MLP neurons of a small language model. Each row is named by its layer, matrix (down: output weights) and neuron, and shows model dimensions 128-255. Each number is 128 + 32 x the weight over its row's rms, rounded and kept within 0 to 255.
A block is one neuron, or neurons of one layer that tend to fire together. Before each block is what it responds to, as a language model described it from the Wikipedia text at the highest values.

Post-separator word pieces. The first digit after a thousands comma in large numbers (19,779; 3,668), and mid-word pieces like "or" or "ir" in Normandy, their, formerly.
L4.down27 [170 111 183 120  76  86  91 170 104 162 168 130 110 174 119 137  86 121 120  87 141 146 133 109 149  45 106 140  58 152 186  84 153 126 133 102 177 141 153 127 128 124 134 136 134 112 164 159 180 103 130 113 185 131 108 124 161  96 162 152 148 189 161 159 139 202  66 177 117 167  86  71 143  84 116 174 106 172 112  98 151 140  74 147  93 143 151  91 108 154 121  91 142 145  65 140 131 167 183 154 111 123 119  99 131  96  88  99 172 116  86  79 134  90 136  83 148  85 159 164 148  70 153 136 107 177 157  96]
L4.down47 [116 203  80 134 151 107 101 162  99  90 128 118  64 151 160 131  55 149 155 111 122  92 142  85 192 114  97 147 129 145 159 151  90 180 120 150 118 116 142 111  78 119 158 100 165 153 119 132 124 179 171  88 124 157 102 156 163 166  95 111 133  95 113 143 159 101 148 119 102  98 108  68 131 145 115 124  83 109 146 130 151 120 119 122  87 157 138  79 128  84 133 117 166 125 127 103 127  89 173 131 117  91 188 149 136 152  51 105  59 116 132  97 151 179 131 118 150 132 145 108 118 114 143 153 122 170  68 169]
L4.down57 [128 105 124 124 124 144 179 162 191 151 156 124 102 124 131 177 135 178  80  94 238  99 195 107 119  66 144 136 122 122 107 116 105 172  99 161 105 114 149 117 188 136 116 128 119  81 118 112  97 158 157 144 126  94 120 101 124 118 138 129 164 167  73 139 137 141 196 118  88 182  52 141  87 142  91 121 126 107 124 160 119 152 116 146 139 120 104 134  35 125 137 201 161  77  72 151 104 149  57 105  96  80 138 170  92 137 154 105 156 197 132 114  97 161  99 136  57 161 141 132 163 127 183 156 138 110  95  80]
L4.down75 [ 94  86 114 151 121 163 116 153 128  83  70  98 116 176 159 154 159  37 137 178  76  96 140 121 115 114 117 131 101 121 184 142 153 165 101 168 152 140 118 122 169 138  89 131 189  39 159 104 162 157 121 163  96 150 171 136  95 153  84 120 116 130  74 164 158 131 111 148 112 128  96 158 179  94  74 127 118 153 104 132 104 118 117 133 112 136  71 111 139  92  98  92 113 197 153  78 135 154 112 108 174 143 124 155 176 143 152 175 141 139 156 110 147  85 159 144 128 116 202 117 151 142  78  73  98 192 126 132]
L4.down96 [131 129 107  63  90 136 149 107 152 131 146 123 140 185 158 150  92 106 116 120  57 154 112 164 167 126 131  20 150 127 148 136  91  72  96 157 130  76 138 149 140 161  97 123 123 109 120 137 141 153 164 162 142 123 107 121 122 143 108 100 104 147  77  94 175  83 143 141 142 128 176 182 233 106 145 128 134  96 152  82 106 168 168 145 137 116  86  77 162 199 110  78 132 142 160 135 147 159 137 147 123 122 116 100 149 131 127 132 100 137 193 134 145 167 125 156 135 108 151 116 123 160  90 177  79 193 112 129]
L4.down155 [186 151 154 108 111 182 150 106  94  97 131 160  92  99 166 128 151 157 179 142 105  71 100 156 137 141 141 144 139 150 168 130  83 149  74 133 111 162  95 128  97 135 136  95 189  91 112 172 124 136 126  64 152 162 136 134  86 119 142 136 117 105  47 136 114 244 125 152 128 178 131 159 163 131 143 127 124 151 178 110 183 136 119 119 132 191 130 138 151 177 148 142  52 175 121 141 139 100 129 145 107  47 168 162 114 156  95  80 147 140  86 180 166 116 120 102  84 113  88 147 166 127 122 148 134 165 109 226]
L4.down401 [137 145 196 131 124  96  88 193  82  93  89 135 110 198 145  85 133 125 137 115 108 179 186 165  65 133 113 154  99  87 128 158 106 134 111 170 130 113 143 126 114 136 158 120 157 105 142 141 115 176 154 131  78 180 127 138 188 131 136  62 163 131 137 130 134 151  67 179 128  90 146 147  86  95 137 102 133 120 134 139 141 118  78  76 154 109  60 157 162 157 101  94 125  72 126 124  95 109 155 123  87 127 123 114 129  99  98 114  80 136 129 145  93 144 128 119 119  94 166 166 130 135 150 110 181 184 189 126]
L4.down408 [120  87  86 176 148  74 121 138 151 177 109 139 194 161 102 143 165 109  86 168 165 132 157 121 135 119  97 134 107 136 124 152 188 147 148 133 132 136 127 136  99 134 154  77 119 144  86 101 153 180 118 141  81 121  64  82  91 168 129 130  83 106  90 122 116 109 139  94  82 144  94 131 124  88  56 114 123 133 126 137 105 151  68 191 153  98 143 118 152 149 112 117 113 123 155 176 130 134 153  97 149 143 154 152 149 182 141 142  87  90  46 174 121 181 161  66 134 165 126 196  75 156 138 195 165 135  89 147]
L4.down518 [114 172 117 110 121 158 147 175 134  73 161 101  70 163 190 113 168  93 117 156 112 141 138 148 120 125 123  52 116  63 167 126 142 119  45 115 126 131 144 129 120 167 146 130 124 117  66 137 146 162  90 112  80 155 125 185  88 116 116 121 165 118 185 133 167 141 147 108  96 133 121 177  97 121 169 113 132  87 157 107 177 135 143  96  72 146  87 136 151 126 138  96 167 103 154 138  82 124 122 103 168 134 107 138  93 145 139 173  71 133 184 147 152  96 162 146 136 125 169 144 111 165 167  32 111 112 113 161]
L4.down643 [ 95  99  99  93 114 138 110 158 181 127 112 183  96 141 139 110 157  94 145 113 122 163 172 169  88 139 159 107 124  51 142  96 102  77 150 142 159  48 141 185 106 150 156 115  84 124  71  53  78 141 117 123 102 164 133 171 135 151 135  88 104 160 154 179 125  76 141 140 183 132 135 122 130 156 146 129  94 133 135 124 113 137  85 155  78 122 154 145 161 161 158 161 166 144 140 145 109 133 145 195 100 148  98 195 172 124 110  68  89 156  70 120 136 190 199 139 134 210 118 163 137 139 100 127 129  92 193 133]
L4.down742 [132 122 120 118 126 156  87 135 135  86 114  86  83 147 148 145 108 163  81 148 181 104 126 108 174  65 135  73 148 141 138 147 149 109  93 180 150 123 170 138 117  83  98 139 131  82 121 143 198 117 122 126 145 136 136 116  83  96 139  81  48  72  81 151 109 119 121 128  86 141 139  74 133 133  82 111 137 122 140  87  46 109 165 138 172 100 132  99 126  72 131 125 132 128 141 200 146  82 151 101 124 145 158 119 111 165 183 109 155 182 107 163 139 197 140 162 157 127 138 149  98 127 184 104 129  83  65 132]
L4.down744 [117 159 182 163 147 116 121 142 162 169  87 113 129 135  86 146  91 144  96 132 166  84 175 146 125 113  72 169 144  74 131 117 149 135 166  89 147  93 106 129 112 145 112 163 116  38  98  80 117 146 152 109 156 149  74 133 156 189  83 142 124 184 117 101 100 120 141 100 137 140 143 170 204 122  66 108 154 119 131 133 146 142  99  81 113 132  81 132  94  38 152 104 118 142  97 126  92 132 146  92 114 127 114 159 103 132 100 183 113 115 149 122 144 172 115 123 191 192 164 103 154 108 118  98 102 131 124 111]
L4.down821 [132 127 122 146 111 158 126 161 184 130 200  58 175 175 186 178 109 101 195 133 159 136 143 111 101 106 113 135 157 119  85 104 135 182 147 204 138 123 138 126 120 101 112  54  89 123 103 103 129 121  85 126 118 125 115 103 166 128  99 146 150 136 174 215 147 119 197 135 125 107 181 114 168 126 156 136 110 148 129 151  75 161  98  97 133 138  82 121 111 128 137 151 173  71 122 182 175 153 125 128 157 119 115  97  53 118 124 176  83 129 144 190 103  66 130 119 146 131 140 115  97 123 142 106 124 148 144 110]
L4.down846 [104 163 181 126 154 153 162 156 150 125 110 195 102 131 149 112 175 139 148 136 197 138 105 123 162 163 142 199 145 115  76 128 121  88 153 144 108 128 165 118 153 102 119  98 119 156  53 100 119 167  96 103 107 168 142 179 124  70  72 111 127 149 141 105 133  96  57 112 127 160 138 144 120 151 178  72 163  86 102  90 100 167 109 152 128 143 183  84 128 132 133 125 114 150 112 168 112 148 131 103 138 152 105 118 126 110  61 145 123 142 106 146 132 144 167  88 123 149  95 180 123 107 133 153  56 141 142 140]
L4.down858 [152 126 115 101 143 191 108 210 131 138 143 101 139 155 129 172 128 133 117 130 132 118 149 131 151 145 131 109 134 151 120 138 166 118 120 152 154 118 187 132 136 128 145 139 135 144 135  98 153  36 118 196 190 174  84 113 185  88 125 123 101 149  95 135 153 113 192 116 174 110  91 139 115 123 148 136 180 114  67 124 101 132 115 105  73 154 151 158  83 105 182 154 143 106 133 162 181 144 178 137  79 120 186 125  69 126 119 142 145  88 195 135  86 135 150 164 147 117 173 121  96 108 102 164 131 110 126  68]
L4.down912 [142 203 158 129 158 127 116 143  93  73 119 138  99 147 109 177 117 191  92 180 168  88 131  97  93 166  80 114 125 138  82 129 137 124 103 153 144 110 205 139 144  50 134 126 109 150 132 129 136 158 112 127 118 141 137 134 154 137 106 125 164 101 160 127  90  53  98  91 138 128 153 104 124  94 160 118 137 192 117 117  93 121 102 148 117  95 119 120 128  80 154 105 125 158 131 102 121 111 137 152 118 127 106 194 192  79  92 142 159 119 110 134  97 134 101 139 137 150  98 150 151  34 166  96  89 127 104 146]

Mid-word subword fragments. Fires on a subword piece inside a word split into several tokens, mostly "mer" as in Summer, American, Emergency, swimmer; also bl-ack, defend-ant, B-or-n.
L2.down10 [ 73  92 113 127 130 105 142 154  74 168 142 116 151  96 154  89 136  85 131 171 112 110  71  45 150  84 125 170 146 108 173 126 124 159 145 119 156 140 133 128 160 134 162 149 125 104  84 131 126 153 134 121 124  88 142 193  95 128 135  99 127 147 107  94  61 171 161 155 185 132 144 110 105 151 106  97  92 186 173 145 229 173 132 134 113  84 156  72 128 123 138 171 107 106 118 182 195 104 130 134 191 161 123 117  99  62 156 221 130 122 142 126 151 101 103 130 115 140 114 163 143  78 156 176  89  86 123 109]
L2.down195 [190 126  98  98  97 137 138 103 117 133 151 102  93  75 106  85 149 153 164 108 134 122 103 117  99 116 171 105 173 136  99 114 115 132 106  92 160 186 119  82 139 108 108 132 129 191 120 115 127 101 154  96 126 177 135  81 176 172  99 158  75 169 179 147 182 132 110 137  79 122  82 105 113 111 121 169 138 104 193  98 127 106 136 115  86 183 121 137  71  96  64 157 125 160  67  38 105 107 118 171 164 154 159  89 132 128 166  67 126 149 177 131 111 159 137 142 114 123  58 116  61 159 116  88 150 101 126 150]
L2.down533 [147 139 146  75 147 172 160  79 141  79 103  93  94 115  84  92 101 139 109 140 143 105  88 148 157 146 107 105 135 135 115 155  62 108 110  84 140 165 133 119 110 228 162 144 132 137 114 128 122 153 113 111 132 118 183  77 160 155 166 126 111 160  95 133 109 200 175 122 140 150 250 160 148 176 148 109  92  88 140 127 132 155 127 195  98 157 100 123 110 122 138 157 161  92 129 117 100 139 146 178 126 141 143 126  69 162 163 117  61 114 131 102  92 133 138  80  98 128 177 108 104 100 115  75 147 103  85 141]
L2.down942 [107 124 148 138 115 170 151 138  91 167 130 144 165 131 116 164 135 170 151 100 111 199 153 107 143 102 123  82  60 120 117 121  91 165 114  76 130 148 106  87 167  94 138 136  82 118 139 121  95 121 133 189  81 159 161 194 157 136 123 192 120 129 152 135 100 138 151 124 167  87 114  87  92 137 133 132 100  94 141 139 152 116 134 108 125 132 120 195 118 131 117 116  50 155 112  95  83  90 127 124 132 180 113 124 158  87 164 188 103 113  89 133 130 147 116 191  89  83  88  65 120 108 137 172 111 142  81 116]

Final pieces of split words. Word-ending pieces that complete a common word already split into short chunks, like tit-le, sit-e, Unit-ed, lat-er, mat-er, often in table headers.
L4.down26 [116  90 155 120 144 124 184 157  98 125  89 186  96 126  86 150 131 139 103 148  73  74 107  61  67 146 186 143  70 112 139 151 160  86 106  70 177 203  92 145  90 121  88  82  80 129 157 146 168 152 106 152 122 106 119 126 140  98 146 103 157 174 127  94 147 113 125 160 172 114 150  18 145 162  81  94 139 195 158 123 134 169 144 108 118 175  93 171 169 151 152 137 119 160 122 162 142 120 142 153 100 154 129  68 112 109  89 141 126 163 114 148 192 146 164 140 181 148 143 122 151  94 150 178 134  78 155 148]
L4.down211 [132 112 153 167  79 173 129  87 120 114 133 109 109 179 141 144 111 153 120 105 178 110  49 203 100 161  81 150 186 141 125 117 116 172 123 184  99 122 149 142 118 109 118 145 185 136 134 167 162 180 177 105 145 117 117  94 170 128 104 174  74 135 120 121 158  89 139 148  85 135 122 119 136 127 140  79 113 152  89  84 131 110 119 175 146 112 161 153 146 114 117 121 134 129 121 139 133 132 147 120  76 138 116 122 107 152 109 156 161  91 172  65 100 132 131  56 155 178 117 133 114 148  48  70 102 176 131  95]
L4.down319 [108 160 138 139 133 119 139 171 100 112 163 186 141 143 198  82 129 140 101 124 176 104 138  53 103 115 135 171 136 169  78 179 170 195 174 171 135  92 148 155 117 167 134 148 181 123 110 100 173 159  83 102 214 124  75 132 218  87 122 122 161  99  59 106 164 169  52 140  83 167  99 130 135  72 106  79 140 120 100 123 145 202 181 102 143 104 145 138 156  95 148 111 108 146 148 147 161 111 130 101 171 154 161  59 135 133 149 123 155 110 127 121 119 110 177 107 105 110 137 158  89 189  74 106 186 146  57  77]
L4.down331 [161 105 103 105 157 129 104 128  84 125 117 114 165 162  94 178 152 144  59 159 172  65  44 136 111 134 129  84 126 107 156 129 120 105 101 115 120  94 111 110 142 154 137 119 154 157 166 127 100 127 115 160 158 123 221 165 123 149 136 143 145  85 140 173 113 120 134 104  98 164 136 168 152 109 139 121 135  60 120 107 125  97 172 164 108 163 149 145 117 166 157 132 140  79 137 151 152 148 121 125 135 103 109 150 140 157 174 104 140 116 140 153 139 163 169 137 146 181 134  82 123 115 114 146 218  94 121 123]
L4.down420 [140 104 137 235 161 139 169 129 132 137 144 127 164 151  95 170 134 137  84 125 203 133 147 148 151 154 123 148 143 138 183  80 190 124  92 145 136 229 140 131 107 142 125 130 156  87 170  87 104  74  78  90 119 115 130 161 115 160 119 112 121  98  83 177  93 109 105 116 142 141  92 144  87  83  90 218 113 119 111 128 128 139 142 118  84  76  83 175 109 100 153  95  92 141 120 148 174 110 135 132  81 189  82 133 104  30 144  97 123 204 126  90 127 135  93 107 126 133 137 143 125 123  91 131 169  75 174 128]
L4.down510 [144 132 169 116 141 105 160  83 150 138 137  61 158 133 166  95 143 129 132  97  96  98  93 127 151  78 133 166  81 110 111 156 144  86 133  60 132 137 166 149 162 145 102 150 141 140 103 129 106  80 118 150 173 147 152 161 123 102 122 105 196 118 155 103 148 141 171  83 185 144  99  87 188 156 169 111 184 127 182 109 164 149 105 119  74 146 166 141  83 110 201 123 106 142 101  98 177 170 135 113  93 145 113 121 119 130 130 129 154 143 105 183  79 137 116 147 158 147  86 153 117 144 105  72  94 115 127 112]
L4.down633 [160  99 116 109  90 141 104 110 181 131  96 104 115  77  92 134 141 216 148 106 125 100 149 174 135 167 119  70  72 179 137 123 116 117 153 121 130 163  98 159 135 173 101 121 151 108 129 139 133 116 107 143 107  95 121 102  80 134 174 110 182 146  77 143 182 146 126 119 185 132 130 114 109 112 163 115 146 107 115 127 167 133   5 128 143 145 123  96 117 109 150 130 114 130 121 156 178 172 152  94 101 134  89 106  93 140 117 111  94 183  83 109 127 173  59 139 216 176 162 123 167 130  91 121 130  97 146 177]
L4.down640 [ 95 138  97 147  71 192 103 115 104  96 140 150 130 156  87 129 144 131 139 144 169 103 235 131 118 164 103 106 151 108 112 121 154 135 181 122 135  95  99  74 154 183 114 143 161 114 150 182 105 119 238 162  81  92 126  92 131 134  77 156 105 140 119 103 128 131 138 158 135 128 196  77 173  82 117 169 118 106  87 137  88 167 210 108 181 143 164 145 101 108 131  90 131 150 127 164 108 135 161  93 146 122 117 119 145 136  95 104 123 165 149  62 129 110  56 155  88 165 156 131 173 150 126 186 111 168 121 141]
L4.down682 [103 107 106 106 171 136 109  97 121 134 156 104 164 162 108 135 140 108 155 166 175 131 115 116 154 144 118 133 121 148 105 114 139 111 145 137 147 117 178 170 131 145 159  81 122 155 120 129 151 101  84 156  98 126 130 128 160 130  98  99  62 153 153  71 120 108  74 125  73 139 152 145 231 103 115 156 141 106  62 155 116  81 157 120 134 188 133 129 149 140 121 119 137 152 176 133  97 107 127 173 101 104 140 108 143 143 177 100 172 179 113 124 149  64 143  65 117 150 106 157 165 148 134 127 143 144 114 198]
L4.down692 [162 123 136 118 114 143 110 109 106  85 172 154 132  64  84 165 213  96  78 128  83 156 149 134  83 161 111 101 110 161 160  77 127 128  72 138  84  94 132 155 111 144 148  83  78 182 137 149 119  80 112 117 120  79 111 150 119 127 110 160 144 143 105  89  94 140  87 111  48 114 134 127 133 126  89 174 122 143 118 105 177 136 149 118 159 120 154 109 108 107 110 188  62 189 160  77  71 102 136 128 193  92 136 116 152 145 167  96 102 108 116 160 102 152 161 159 113 130 191 149 141 193 168 108 167  90  52 133]
L4.down701 [ 96 133 125 129 126 118 178 144 153 182  88  94 161 118 163 168 136 170  99 128 137  68  95 103 182 116 164 121 118 116 150 143  92 112 107 121 148 150 109 143 125 143 162 129 165 115 122 109 168 175  78 118 185 188 150 136  85  49 141 123 103 126 155 141 124 173 116 142  92 101 107  77 182 150 138 121  92 182 126 108 148 131 108 115 130 145 123 134 123  81 104 194 173 155 166 119  50  95  96  66 123 175  92 174 112 185 143  75  91 110 159 133 101 177 153 169 122 186  92 141 100 138 124 169 161 139 131 189]
L4.down749 [131 152 128  84  83 148 145 149 103  91 135 146  51 120 121 166 131 130 115 107 133 131  92  96 148 117 164 128 138  75 162  91 152 130 131 102 107  97 178 186 145 132 132 151 124 129 130 132 123 117 132 121 112  73 127 113 121 102 221 130 131 155  86  90 111 123 232 168 168 134 152 133  99 129 119  61 147 111 159 162  76 114 149  96 130 174 135  98  99  99 180 102 146 104 107 138  66  91 133 126 132 148 179 112 127 138 157 129 117 149 169  79 137 178  82 121 158 196 121 158 109 108 174 140 117 148 137 173]
L4.down771 [200 103 125 139  89 103 163 142 201 104  60 107 144 116 131 126  65 126  46 151 106  87 137 102  84 175 121 147 128  76  91 146  78 161 145 115 114 138 116 165 105 178 139 108 154 133 138 108 148 135  72 125 152 203 174 121 179 130 127 109 138 161  79 132  89 141 134 111 142 147 156 138 116  94 157 150 143 101 180 105 222 157 119 104 154 128 104 147 122 148 158 157  87 128 112 181 116 123 157 115 154 176 138 134 122  60 100 114 149 137  59  53 153 155 125 116 148 144 140 175 176 166 145 108 157 145 133  59]
L4.down808 [132 139  71  97 170 143 168 150  97 108 120  97 146 145 109  97  64 161 129 105 115 108  97 138  83 134 173 193 150  88 111 136 107 153 180 114 189 129  80 151 126 112 105 120 113 123 190  83 183 148 137 132 105 102 141  67 203 153 104 114 138 116 109  70 143 178 133 114 143  85 115 154 133 157  91  78  98 142 139 116 115 143  84  91 121 162 218  98  69 152 187 132 156 156  68 188 198 105 110 118  96 170 153 134 109 114 114 138 142 137 144 126 124 121 158  73 124 151 122 168 123 142 123 148 146 167 132 124]
L4.down824 [122 107 128 171 114 101 111 104 178 161 123 157  79  95 117 148 102  65 127 111  93 118  88 121  58 129 155 143 100 141 186 141 112 121 138 114  92  97 144 118  76 120  85  90  81 124 122 140 135 185  92  85 124  83 146 157  75 123 110 144  93 138 128 116 142 146 129 197 148  87 154 179 107 173 118 135 132 131  88 182 142 134 139 160 194 109 123 111 145  79 145 132 150 175 190 135  71 146 188 135  84 180  75 127 123 110 163 135 124 113 119 227 170  71 123 156 158 140 169  82 151 117 114 151 156 111 124 181]
L4.down937 [134 150 113 122 110 118 160 124 151 104 169 129 142 164  99  93 118 104 180 174 131  92 107 117  89 138 133 118  66  82 131 143 117 110  50 150 101 150 123  71  95 147 114  89  96 129  71 143  83 140 188 145  52 122 126 128 117 165 124 119 165 106 101 119 104 122 182 174 120 134  48 136 211 179  99 188 116 138 153 109 134 188  91 102 100 170 119 157 133 151 169 144 175  99 177 163 153 108 165 151  67 169 192 214 158 134  84 159 111  92  98 110  88  95 102 134 128 168 123 101 148 143 196 139  89 138 153 186]

Completing common short words. Final piece of short common words split into fragments, especially number words like si-x, tw-o, f-ive, thre-e, plus s-ame, s-o.
L2.down32 [149 124 122  68 124 122 112 108 146 133 139  44  96  99 138  56 135 114 168 138 165 117 130 172 184 101 138  84 131 135 150 137 155 163 126  89 176 163 140  99 119  95  61 196 111  95 136 205 107  88 121 157 141  79 165 165 139 199 129 124  69 135 142 202  79 126 110 153 207 152 146  76 133 133 112 115  79 139 155 129  97 103 162 147 124 164 125 142 114 168 104 112 124  68 114 109 148 117 111 137 128 154 150  99 157 166 140  89 151 121 175 146 100 150 115  51 123  76 144 177  73 111  50 189 111 127 183 165]
L2.down508 [102 130 162 119 132 124  99  79 103 117 134  77  89 116 120  97  79 160  86 122 157 135 112  83 106 168 170  78 151 100 165  63 169  85  92 176 129 148 120 157 119 125 182 193 128 133 108  68 175 168 105 153 142 125 153 187 113 119 144  27 136 133 179 127 129  80 121  70 147 147 118 115 117 174  93 113  83 160 158 142 117  86 121 127 138 152 126 135 122 132 130 131 132  96 122  77 151  78  93  93 153 155 119  62 149 161 198  82 115 157 177 129  73 127 143 145  95 148 175 201 144 178 132  80 193 135 159 139]
L2.down568 [112 132 142 120 109 167 175  80 123 141 160 119 143  90 103  95 150 131  65 155  96 179 108 132  86 108 122  89 121 128 145 100  59 120 115 131 153  84 120 172 137 124 138 153 166 128 120 113 176 152 140 212 135 112  99 125 115 152 106  61  83  78 151 138 114 114 155  70 176 166 109 117 162  62 163 102  94  66 154 120  98  99 129 113  58 132 178 123 189 173 121 100 175 133 161  95 137 145  95 146 120 116 103 114 137 145 128 137 141  98 223 127  39 141 104 131 117 208 128 144 148 124 150 104 102 149 101 169]
L2.down735 [151  96 154 101  71 146 108  86  99  81 138 116 121 132 104 106 117 119 109  58 118 144 129 137 103 124 148 138 142 130 153 102 144  80 108 113 141  94 112  97 125 179 137 191 115 113  84 133  76 160 111 119  96  84 162 145 146 142 123  91 163 159 151 126 138 121  59 123 210 159  95  94 105 175 152 146 135 165 131 126 126 171 102 114 145 179  77 144 160 152  76 146  96 101 151 140 117 147 115 140 132 137 116  43 126  64 140  63 121 132 139 154 176 155 176 149  73 143 195 178  93 170 102 143 152 128  87  76]

Mid-word fragments. Short middle word-pieces or digits inside a longer word or number, such as b-ad, const-ant-ly, 8,0-08,676, neighb-our-ing.
L3.down474 [119 168 169 117 141  98 154 126 115 141 188  88 128 166 174 126 116 129 156 137 159 172 110 129  98 128  86 116 120 160 143  95 101 147  83 101 143 199 130 103 116  73 114 139 180 127 141 158 112 139 160  91 128 121 117  94 168 102 163 101 132 126 165  96 122 141  53  66 102 159  99 177 109 126  97 140 111 119 159 102 103  93 125 161 137 113 135 135 137  97 158 103 182 140 108 120 157 150 114  99 178 139  56 129 132 122 134 149 173 114 117 156 116 118  95  79 159 115 100  90 158 170 158 107  90  69 144  99]

Word-completing suffix pieces. Short subword pieces that complete a word split mid-token, especially -an in Austrian/Afghan and -ed in married.
L3.down838 [ 89 141 182 123  97 126 108 144 122 117 117 133 122 141  67 100 199 118  84  79 116 123 129 148 129 111 151  69 115  99 142  66 105 162 144 111  94 109 144 153 105 100 110  94  94 148  67 113 155 111 123 128 119 118  84 191 173 170 133 123 127  76 141  86 142 129 176  67  97 173 135  74 122 107 103 142 143 125 158 107 125 206 120 111 123 137 111 163 200  82 133 166 142 129 124 124 142 134 107 154 157 130 201  79 105 158  97 132  75 115 147  91 118 145 134 115 166  91 101  91  71 129 129 120 147 141 164 210]